From a checkpoint of a small transformer trained on Wikipedia.
Size: 10 heads of 32 (1 for keys and values), MLP 1280 GELU.
Training: a variant of Muon for these matrices, 653M tokens, 10739 steps.
MLP neurons of a small language model. Each row is named by its layer, matrix (up: input weights) and neuron, and shows model dimensions 192-319. Each number is 128 + 32 x the weight over its row's rms, rounded and kept within 0 to 255. Numbers have three digits each.
A block is one neuron, or neurons of one layer that tend to fire together. After each block is what it responds to, as a language model described it from the Wikipedia text at the highest values.

L5.up62:155106123113125100170106113128149119136120173165108139150169108136097123140161123111125118155111113122133137082114086154185123126154044141196086141160141120114127141117143177144140123129139132146126097114163135109180080090164102099125124100101156144138154146173097127070118099151163142117150125121120180149122098070057154121169084096149119183165154138112155183151094142105140117075084
L5.up92:070153135140129128147130194158163163145096101121095174080141136144151078146124134151203164052151110119151120115110115123079133132100101138157124136148158109137132183078148177156111151137176095107136081127119120114098065144204152075068139125108140180159134159115116074206120079133049094162121118077155158182058087090103131112167052147125039183105124142130150123153079157112130130117145
L5.up116:039160172186152166178154177148162114156140091098099096063137100146151129154084139088148138141132128123182216075136117152132156125098112155157097117100111089143147116098155143109133179122195122158117091153085078152122079094212113060204149138131160151146128173131136122151166100148137071166085107143109147128189151072090148143148130170121133125130161080144092184157124143128166170181161
L5.up867:150078111153123151160147123183212138162102105130096205103172129135180150184090119142113181094160122105240164105141141194151180160206146117131077152132138153115136106117143126127102127133132120156100118118118129176126118165194119053110121088136172134177173152104101118118142106165107145135116120099139110143122151089113172111167122185097085130138175114164192165139103141134153143125124
L5.up922:085106112154100141156080146147192142103124134115113125050087140172102122143092129092105137159121137058164174099191127160166106125114097136109175146141122152158137136077183174123095154148143055114095106121129099105185090129138146093083079143142167137132081173082140127128142056122117129176173153095193074149162113036115165147151127150127107135158177177207118169061119073101106124075136
L5.up1061:125099142122109199113167082148104143147143133129199113160148168131151088136111061150130104159191143123143158156136170115160140111141096164169164177185097155137143062151062151164085113135142098127144142100163176123103162163148125129147123155101142158166147131147121184094125143151174109102088075157127114150120127111100126141117121145114120140172141088152127125138111152138114136138183
L5.up1185:106143134155114152139101166122097120143147163171144125140147063196107103139102112166142126092129123108171198109154125122165120123113133166145149117089184113130112144108141103141126185171199143096108120109147134176124127114139132122064137081136130115102108129110196165127145102096113132146112170118131175083100143108096112128129090166152108101120172131156104106150107173225162112094196
L5.up1276:121118163156182185145129147186105121091156096137141179141174110070063138114158135086170166103129124197131112134145157148112081172140098181157184123073071117116150068130095147183102125130095082127099123117150105117128083166163139096137122148122165144171093149086126157171165163118136198161141113078154065071147119094095192147129078133107103161157202127117186157121143116170110114161077
Responds to: Decade and century dates. Final digit or suffix of decade and century dates, mainly after early, late or middle, as in early 1930s, late 1800s, 19th century.

L4.up113:106099173135105141138099099132176073163138110151115217083132130139158126105110229117097131111163143143141155123160146174120140082145133092140077118105182173132165084145125132145123164150139113133140058115106108118121124100193186077126116126115175153145124180102107077111127098116128149183174132117120146134082172120184129121144117148112135152151139116068158182135103160118158109142161
Responds to: Biography section headings. Words inside Wikipedia section headings such as Early life, History, Professional career, plus time-period pieces like 19th century, late 1970s.

L4.up993:115120180150116120128093125137111161155122071128067094112159066108131142102179183161124146128146133118104190070126146125157138135142163173123136151119078189145202136115099135195106098088128154100159133162070150109094148158123182081110095106147126128178118159131131139133133137109116073149157136097093059176112164109160172133211133101134108048176159162134105096131159162093133103170091
Responds to: Place-name completions. Final word piece that completes a place name (city, country, state), often after "in", such as Mosc-ow, Syd-ney, United States.

L6.up159:125072126067115157129159133066078103087103145090137115144143133079118127126145137180161119151074077097166121036103123101143132137111089120076136104143096142109142126091079154139126097195163148165141178127093110134165150113134100073105063127148096104086126147164096132136134128059099112100153121096145173133064141105146174132194130123141131067183079128095121125143133137140103153088133
L6.up183:151155196083090097124147130080133114127140106191134070108128142106087192066174195170149151095085120081095103087143167078101139109121166125121088188134149177161153132106082137150086113148044169127152095106081134141136081173100118067123092115117124128103080155147070163102166129115131176115068076183103130144130092119104107151105121068104117166115180108150122132112091093141155138041179
L6.up448:111102140095082143092106128114142141107122135098158105154074068104122050120162102098106139127046146097147161127165141143103098181122176137078140104111120131130169147120152111156111172112116148098044100083160132140073176074143062134123114155136156175086118112148142070110079073184091120136133165069122081207165168117166093160156073146109112118105164139133140139162145112159152122085166
L6.up452:081077125125101160079098162137152090139159117088109142129126127125149123088157135120099131124135122100130197153121129134094126176106095133130156090124135095119137074133129146162103165145160168120180183096127117060115069130088107127124138157110117163131123087139172139174116065149118094124127193167118104122183135138099079163171145218109122071160133076143116129197112114156158157153107
L6.up561:175126165166129184117196131135114168114137111106104099156120102108141098133158180155109133149112107128076158117095110126100110143065178161151145124117116156126175147138119140108121156083154121149099155099077113115184106099122180053095106176121103127143118123119143149114118108126152102122184095103143132161122165106122124165130124140102072108171152142194103121124099132125130111145121
L6.up725:093053112083095198083128143053100133118171116125092123114160133219138143092130095176137141131175079088085123083140168080158045141128134148097125140060085117102105160104099131142142169130110126142142148096101135130132089094066129117096090096174127123120120174156136203155142139140130093084168113099113118144121108092050163196144153169163121108174125096116116105140158137095114100129122
L6.up1231:124144168087170192131174121034150136057196138162127143219100138122125130115102141160128118145166097071125154107152109123133106113137156121133158144137140127087127158143142185133197101146090059152114124087103129093151103121122122128079089056119083138138171125160094130164106083113156066084142157119086157133135133123108170146140126162131095143141111139129173157083103118077175175147142
L6.up1267:071101131130128161142119155100128139143085178106126147133224075160099175170153110129130148182106130130100099085094157124190130118119147139115184173081086160122120104145198114148168114121118124103163181058170171075137076130112206097115107086079115131141072109148067126146079151100169117097152146160138104123097148091147152208162128114138085077139149131112145139170173080165141160116087
Responds to: Place-name word pieces. Fragments inside place names and similar proper nouns, often the first piece such as St or Saint, or the final piece as in Cambr-idge, Nairob-i.

L5.up192:156137180151150135181175133124161160138111194150116181119127142114128124131090179134117135125097128099104116084159119078091114153186146110138170198104104105191141143093130099135154138110150175115185112116119086077100164082156130109113115109134073136085136152203151151125111185127177089186117141110106094116166136140081136131082088147097165176084132124192120142151100183140079154126142
L5.up299:097095127193146124112160067213131148111130135137090119109119090195127080139099069118099120132129152104134155118069146113123176135075147129074136096137121160125030057142154117187174203126122143129130106163112124165131124182135164114119137131083121142131110118188141143142151172120147127126145164147139172199125134108117165150113178101156089154143180098116097141144156172132119131119221
L5.up315:119179109069142145126097186158108103123092114119148147156111136175153089155073138135113164145166181138117127077126116145116133115126115111125110100149102050165075123102159133118161165142166102136084061102155128057120092104162054110128105103142111087158145085143093136129102136151121140165087142187075149115125117174071104156129100126146096153131087111083139119084178098087193131142130
L5.up801:120143134134136197142105109140114086120095134186121109161092140110133131155075121120100072120073104120150120120120156158153161134116121140065151142115134126113129144200126194079125088182090103081109155128120174058096118144149100128132110162125154143104089135174101130158153067107138104153127136116193182187214111067099128207149122127134063138163143148098105113094107114088139129154179
L5.up898:111129121136106099071155125160122122119154161122115158189196114109104138114125118110049161182143118149123176138160111188119137141125137113081131179057099146157162091103152089124119092132186053099128119155183121060080087114140172086216186099140108133070137120139139112113142135125140210097113100153148096115163181125089048083162128069121163147072075101216109139082156138157161147070165
L5.up916:154150136145114116093139109078109215111085110138133183137124136177110169106114087136172138134172088060157162120122093143105130131157142112094161091127175184176147131129185118104145113179081141147094096132129151144116163135145111065111129146162098147138126139109201067102107163115123141157115216159168076076112122127125168127120120132175098155089161125107111126139131112126113139105110
L5.up1143:117147161105166118189126197189109094117091169215095183099192158150130131123109131131174149121140155181111119140112103148153124176121101140115217132163075145142119130149163145107156136103144197098187097098173175131103097147163118132111150085120126132097127101130135150098110211094148084150115180132088104104148128117101105115150155178122123120103131177096123106046197083123090146159179
L5.up1206:087159099091086157110070144167147139193177164071115115133104166139144187157155159127086157130095085049076117111136116062090146141120102100109152164057082151120155121088141105129106084160093132133133168107149084133129092074128178137174147081096129118167090175165143091103155159153159116193145151137177116183107136151157146136132090124109092116144146122111092095117083086101098080117126
Responds to: Final digits in table numbers. Last digit of multi-digit numbers in sports scores and stat tables, like 47 in W 47–40 or 86 in goal minutes, plus table pipes and name-ending word pieces such as Margar-et.

L4.up71:115148143174131142120118187135109173168113124146129171122147114158081163148105115181147139131139117161102124143142176163119108138159100126090155123121129095166078154147126098146196163100128107127154201085128122148140139159132148066198163129115197142077133144171155089169087141130120129125140110111100122118113137116142063132118133136097121230120141120136142113120191170107131171179167
Responds to: First-name completion pieces. Final word-piece that completes a split personal first name before a surname, often in lists and tables: Char-les, Frédé-ric, Jean-Cla-ude.

L6.up126:140125165172164112090121098097099189141120120093166176164089093130115172079130173137093146130123144157162129093067115124151149109137158149132153138158106121119119084148126187126198110144164123105102096155117127084093139134188053130158153140083133114040067079120120101106163100101169079121081136093107135107062102099132165112154129117151164136113106112131066179161159100191185132155088
L6.up215:126124151106158074100113086099158149134117196136122070131118128165135132100125153141205100114203162169164082166158092137176116156112106128149122226157121125165133181155165120147103151184159109138122173112168154181133156104154104118107105164165129155168149099135142111127107129095109107090115103121153153146141099173103117104088155084188085139130156109162139118136143128200166140172163
L6.up352:137117079083117140124152107096146120146101109114119171148164132136107190106098161177130078177167143117127149125109110104133136087146071144129127168115090190097148128113162129173134166106173073134120174162112146108088160118113159131082105126125111134070141112166145119088076099105156145091133185172097154148114082144109126056137145123158182124107075200108098070139216101131142154143161
L6.up493:116104115095115086135136121130092107094159110111103208167086170165176107168123125110117113134144148194074150153118138114167125107101122105094144141129122142118180095093099095129129141114147125109093178138171118076118130089136135158130104138185100164126148190133155122152121062095120114121127097128138085078096128165181112117145069156154097088096131114108098100114145083141073168144137
L6.up539:044140105103175109054148133082107112121158180114102094126073111160172104191132172182115141103093116109134135074116129125158094120109137108135141145170158175124119149115103155133135105149177139099100125084109112079135107109162140058134104102104105152091056103163116091225184163089150090133125170072068113124127136077150141119073193111187124130118100126127132139111142113139153108097099
L6.up627:157143176155112116182102090119137140114135110121110144152118082136133145062156169112140078111131101083142119147108152156064183145144104123126097123138145135133127128081049171145114163089160136155161145167167161107153117103128099072154150136135161156070153105150123091186163127115101151070155129128122094184122097182167085127149124203145150096147187143153135141087163133149142133112145
L6.up828:150093163156084133143124107165134123124123098106112099174157127153166087120104131116144102118129141156111116165078101184145099085165169164098126116114130179093165136164139108088038122186136121112090112126141126073141062163162101078152132177118090109170114164148112197169080093143106129131130093148150120142145140107120216197156101179140103069113103142150149110015105082137159129129114
L6.up1260:103169156159099117058138101155093136096131075104144114114094147156090134114143167158110122131119161166131159117104084128145090134168125146155148120170163156192126111114077203133152106079119104132158090179138114085142140155104096074095099115109151221070089124118159115162094141085167131092170152121091102124116128084142149099152151141133126113147099110124091153117134077123138174073079
Responds to: Closing wiki markup delimiters. Closing markers of wiki structure: the trailing == or === after section headings like History or Early life, plus table | separators and |---| rows.

L5.up268:164118094156117145150127081134140126155182138135088136136175164141140130046132101147175166159113151106140183105086148127175143120137109136148067176156127136151131147099088125023129093137210031099165123185127142088133091158101149102106122142122174152149098134141158119141139146118099170105134151121133158135205189170112191136206124150123081103167077143104071109121127092177165144099123
L5.up335:134150165183172130173134111192119113123183125175162128111146146096147140088146129091085080149088167129094113140160118161092094123120123092166144211139069113167126140183167116076125121152113182151129155137119153133150128136125104121145147114125095161096152111123127105110164183122139099128142125133130115209170142176142178153120118238160135149071140122162067098186122102118139149139113
L5.up542:208169120138106148162151126119154161135170149118185087145080187120145094120107148144158119123141134157114163106125163112125120144156139103116094178113163120214089108164105193085155171113132170135120169100144071143187102133113106168079128123122154157165108130093131126109166221152141154114127156129092163150178200143156173127101097133197080105104136149162099125174146137147080150077161
L5.up660:176125177142155178126105113200096190022162174121091145139064149137133119128096140118124124117130169174142058168149103112137160122132088118132114176150149102169130190122155147157123107139113145111156119168145108115116122163159145111115118053067091147160127106122119106117127173146102144075095060151174151111154144119125085144081075163190124176116104202084104134141086160112113081107155
L5.up832:181239134135101179096094145156198181100079142178169165166143091096129121147111178129125109138097163120177115170151156188145087152068124140104139135164128127135157146112123087122148074147141142167138136118168159101163132117083197178116125061188131107164154164123137130130140093159140120163143155128096176124158123144169142126139099125189076144135114101095101065112172137114107112147178
L5.up959:149081077056130176142092091130140163131173119124099148124167131100150155133074092110134116159137136130176141141145135104106117164111148116125083123041162128151160147151122095092075083133156171142154101110177123100087175141142099160158129157097108069095115078152119132107077150144129188162142163155158071098166142114107168170142160138177154167100104142141085103105084115126156119118104
L5.up1120:148133086123130134160100096176119144131143147194109180082084135137084112153154105147150139091112084130170172175220160164108106175168117068105113115104107164180102113141133104114150166072108107122086071100131125157144168169121089138093145092115089159115127157178128096148187113181172121177090138109118181158121133147133109135126111075127128119129119175074130125168061137085097151143138
L5.up1205:153151067183197130149143192138122120166090169166163208129170149147087123175174081124140127164129136158137134112083171168133147129112091147135128132181072158136074087098112154132139157132122137080150131102148179139150105104147119108176106071153121117098116126153109110122115123127106160104061118099139136074089103086096097145093073139181142174125144159114135118137114162156124126169179
Responds to: Stat table cells. Zero counts, blanks and pipe separators in the later columns of wiki stats tables, mostly football squad appearance and goal tables such as 0 | 0+1 |; also scattered mid-word prose tokens.

L4.up403:167138120150146087227096147079108132073120107113112166137125101116124107072104104132159108152153122068147182183144166149130149161136130165127097172141128109141137104154145125058142148155117120082120134170171146101112105082148146120129150113143142136120091144071123198133114109118099124154108178119149104065228170138096105119134095171204107111111103034129145152112150091132056118079201
Responds to: Infobox and table fields. Tokens inside structured Wikipedia data such as infobox field names (Position, Area, Launched), table separators and cells, numbers, and date ranges.

L6.up109:065079129095188112078117176166138122112100078149106203092170167101108120146116129176125133112138108066120176129131140116137185131154116165134082082103129100199202127081084150165126198157142105158126096163167119085140118133134077124186127115095187198106106121116126115101170108094102177111131078104078116128143148117162134144096024071098134165225108126124111115144121089135139148118145
L6.up223:146059161156097150133137173090113135142152123110130093079159081175161167077124117135160110107117136077092162118157155122088129128180108141134137106133095113092118110093127147128093142130128079098123123080160125065124106120174105148088142091086163137080097185168148134115109088096147156131103147082102109157160098070151117135157058145046146146182149146162084106108114076070142124116120
L6.up300:129074099098107120117154137102130147048120126114113167070103169172133155126148080152140156132128082096107198114126117107139067127091162164131139135122150124087151163098122181120110157113175063079070108161151104113125152055105050105072089154098125158097099163189113146097186190073162122136157080064129114121131118143109143148180166163140128140172179146179102135119123150134165061110121
L6.up411:096103121133114141166106145093140067094117121130150133185137122134062176128129147138167163106097131088143141082128155090092122103167098150075184090120127113080115150128053132104129099132106112123114130108222183119079084113141100188186115085167138184154162186141107136099124126117101094115113106108153141167125121100126133112170105166108121124172214113167149143076141119159085075158135
L6.up611:144067128176084096134138164114109072171104144213174094150146118063095168117181130085140105077123086201104212108130111108078084180142089155130173092123129142094135091128061156118110115139156120135135107118190165176112121146113179139105070100112155156116141157106134157069078123125132118172074066088193125118133092115128161129143098109086143109172160109143075168143119151173145145122130
L6.up691:078105161134165168080127157083070133156164123174163145108183136102124085122177075153181127132138121145116144142068138132144147115139118090125156131104108144126130138118173140193047158197073085140116113082161105183148057134168133050111083141095175196174095136089131107130098123119152091136144135093149137157115124134098123111155081188140133105145137217137050190136114153141170104181100
L6.up814:167061078107115134101116193119136126102126104129148117127120087142143112166135110134149158098137121107150115109078089119153132112114122161085108082084150099107127111139094144138098134130161081101146123126141093148129143102144110121078130188093200143114164175105124127104093142090095140134122101096114106138130111079123092145131085090107094112185081110105226101119118133122135136079119
L6.up1043:182129111130104119160096195108129128169173149136146082112170114182117114115131088105140106127145119137125152132143150096124152129105128162179127143057106203094137120152119124188058136112131121138132121084143109071145139100166080130081102136176103135131104138162138065163166050045083180101120132147039133125134125061183069118059166167102068129093108109108113182097090145098088134185091
Responds to: Time-period phrase tokens. Tokens inside phrases naming a period or event after during, the, before, or end of, e.g. during the early 1990s, the Vietnam War, following years.

L5.up48:105072092114156084205110135124107100125098134176141109144132150101103099107163173173148117162097172148149180134117128066169116148118082111087144096144107120148110079103139174140192123066107145088161113103113149129135189101119135087140087111123134169129124122157112045132148095124154102122156076077100133074108111138128099132157117127111193124066092135108186112114132100052140136118102
L5.up206:133168165197069178145095150142136121170045112101105149099144137039108166136144118113131128114096093182148153090070142137168092153118095141146162129169126139178124073121126149139106100126106115137151142151128106107160123130108139115167161057113176120164169157148064139135171138114135118119180167101175166130102156086121172185139103151085123083170142045126092137129140125132112163090108
L5.up291:108146189117109138116067123107105122188125155121114182122153135100118115173171127129162065115123096152129102084157122158114122180099145142111115142200102190202128128069171121105125097119085122090090119133149107083116136117135189133204162123177225149119136136151149080135025130165138106151113158178117081086136122170094108127124202132176105162148121117157144091144166141103138163093166
L5.up438:081143134136116132088091135147145114166129077150110146093095134044087178142142153161104123125102105092169115112101118159151138111118101140173075140070084128118154103125111131127151091145166084116147114110148158121140147104116136127088108106091157157149121112130138176114092162121143147081123101064157144124144146129118154160143113164105083131106145160167090150151093158132115154092129
L5.up593:119126087181102143148150208146154115175154132098087125081098192104072167084105119141090072165123110136092087089100123169198145164135147135121172159190121082165138145138150180155153122104126115117147179146142148186149134079169152094145199089191095081182101097126142173166090168132151074104149154112160176131200154102119163171145117157137120127139147135162139087144131133057110128138157
L5.up619:131134110139091128160127122124166098113158161111060242144136099145130148144120158066132146149104146106150116103128117145162159183168138167169164138161121095146146097139156142131117122153147180115114094115156197070153134167081140142145140096151151103152135167126124087141150159133172080159113184116104122114158099126097095140163134117159096088182115097117091078120207143109130143133168
L5.up886:125106110124048146148118166121111137115169088149161098158171164070107113166148170152108095150068084105103128181165100174105171145100047136106151161112128131172129120168061133114222119115088115099093120140029119175102108119083136110143134126147119107156142150095112155141123101142170128080073151147075113101116145241094189123095104127137142171123111092108138124156075181194139068105134
L5.up1254:113185125111127140148104139102164095127125130147096167119133160158120111131080113198144162141174147099137164070076108138168103125083164120102137135120143162133173078061113140188159099091168192180187142192132135081101191122143140162138171160183141062165153142095088128133163160121145102130081144125079128101140133143146089112140141183106130142126151148097156117123192162101119117105127
Responds to: Place-name completion. Tokens that close a place name, mostly the comma or semicolon after "City, State" (Chicago, Illinois, / Columbia, MO;) and the last piece of U.S., Tunisia or Michigan.

L6.up287:167112115120133076164124142169174133119145106121112088166161131146168120153110084135075053093138149169080080140197096115075144137113063125149127096160165059127107142110125189141110108103171064107078061171104160163155133123137167146124069091125110160099116096139092162121124159164157116098098141108150094104092072114130115117114142131130123179108162094095114110080135196098107121121086
L6.up428:129132152141118141136122137165099103195128116145124132132138113107095130032148160116105092099161090167094149064120095149137101172153182170158132120139147125123133112088137103137132135067120158152090123103145086151153077153108136171108167104138134135102108115107098113068111129133134195124193110150162152087193182131149132138137119151108161188195146136135160145121108111144160097086037
L6.up948:097081130096166122085118144103106078168160117109130133136144148075133120186103126144103129148154098130162131088085184138130099090173165163129140180171103169066067110086132107158066092082116097153135174145069125086135123124085087131145161127139098128105078117079186121136132227110174148161179117110162119112147160172120162157095140149141178096124111156118099127094172142069076175195155
L6.up977:153103133087160096099101146106139150161176099128112192050132205053037138112156120175118162134116131182110056131126109127118131162200084146139141117135135076039132145104170064128105107117093132107168224092124149137072093101090093129159119149127157159077111116117162116103087087116132113126138173140068101128121162142132148166105127090111172134115111130113123123096139129124156125147096
L6.up1090:085104099145097128185077119140127164131093124134120182077100131032135107131126075111189185146158159139085089206128137167092140156183078123056121110118159127050156114141173156116138142102135160110110090159119155153108118146104120128103148122174106147124143156116121107155101126127100100139114164143116063083154154126113092082133177081174148150139084162098096229115134118108141117190113
L6.up1136:132149162110130134126096148156097151129178096130114162093123162150129115082106034154109177141083134167098188117116204114136125136175114132133074191150135091088139112099147087139111114131146163131183146123128155162120093139102161131115108085150097148075135170108085103135107084158165107083142152117107115124106104119123108157082176099168196153128146107087115128114129172129137098131102
L6.up1140:092111136096140049144164137170113121115085123090123134097084134105145106112130148163118178130112118177066059133145129182132146144178104123184145147145138087120124115131135102115148096180079096096084138159167138110109066191118119114116145127170153121103123192114117133092085232206157132167120184139086106135124111130145125129103177094190133165025126128140105217087189153156129179148124
L6.up1253:153149149170140150154138173195173151151183145140136137154124087164113102154131116115155143136073180086099129123120174192137134128151149121086113144153160145122155062130145138128163192109077121165130156153029111098150134154130088090171142071124135090101131108123107068113098082081136129163128143152154062103104155119139098127117135144137161177158046138093099104121053088146166126133102
Responds to: First-name completion tokens. Final piece of a person's first name just before the surname, mostly in tables, cast lists and credits, e.g. Lis-a, Emman-uel, Alf-red; also whole names like John.

L5.up107:112114122068158153150144119150133129138134126151178159133101109131103118152095110106128097082180216129060133113169046130139080085141108178092088149160127134131130103204177112155141092091129096106104108148169146160189127119139126133117076160140106113108118151174136132081148215082167117182175141139131161172126123151122166101106165109134131187097126192162129162143204162106177148152121
L5.up233:185147126140107127092153138155113113127138233157103136135150140135144151110114110165165047121117143103158104129169166122122086138103135116063105164142141152158145176141180127160141104086141154137142169211209102181149162107117153191174074097153098160130135155142173174125111144159153141116136120150114111134153119136109154174141126118106153086075114091144093115113088150150183127126137
L5.up325:172125136127200115134159138109127193092170136163181111156132108202124155164057087158119093101158126112084159105124114148129039160165150164138155145115116118161145141211175146104140114145157138114156101139160132177207135143177134153140153136132128087155147134171140172136078139200129135169109126166174113091129197149085114114161130122161209159132084113186163141073122142130130182132118
L5.up415:136124093105146097112190114118132098095145099110117078118138162175148109114112165139113148117134106134184166162108144113143131120164089217121165140153151083146152180158194138099117101149196080114111111186129114119071190169146147146181123133136059198092112098159135101113132178141161126152132144153147054141114158110126171134102157160139132158140163152163131178117149152161125185161171
L5.up432:031091148098117143080144106125076154076122074163068121128099105184166129154086117147141146150114192147128117106120090114121091110131127176084120113144088085081148151101176092088172109129088119144144133057084169108115149095089164140103127054096185168166077088076086107164122091110153132144199107114193109106105162118116158135106111082175141124129163121127127086185105168130122164085122
L5.up450:154117138152167104186114098136207043127137163130144147132111146109138188100117125171120098106164134141138152098123146158139114170116093133122127130137104065189154154130131124087134127133177162136141175158169206163145169115136160195156111139170113122147169145150120132085177101131169131166124188087130131074153152153107045144112141157158133148070101174129144157086117115095205134163087
L5.up585:145121173180163120152083144150155140149128104155124150095157136153094120135103082183154159110110132138124167113134135159133100134165084118137115187153147106135088139114183095115174130119110103132176132107191181160152126161143135105173144128143155150141132173148167056066082121163136102154161150130134078155142120150133114110096145167121181167109117130123103111093186171127151156195129
L5.up990:123084133160115106134109113214114058136137078158148075142074078133071176133135091185067115136098115115126140140136143126150085189156124165129068169140168124175123129171090110093181100112135093151152112170155176139066198128137135165086107148154100142175143094105122165079036166142148108116145072158125092106163142144102105115129165116148149155055132134110114187094090142132122127133062
Responds to: Person name or role end. The final token of a person's name or job or relation noun, e.g. the | after a candidate's name in tables, director, curator, sister.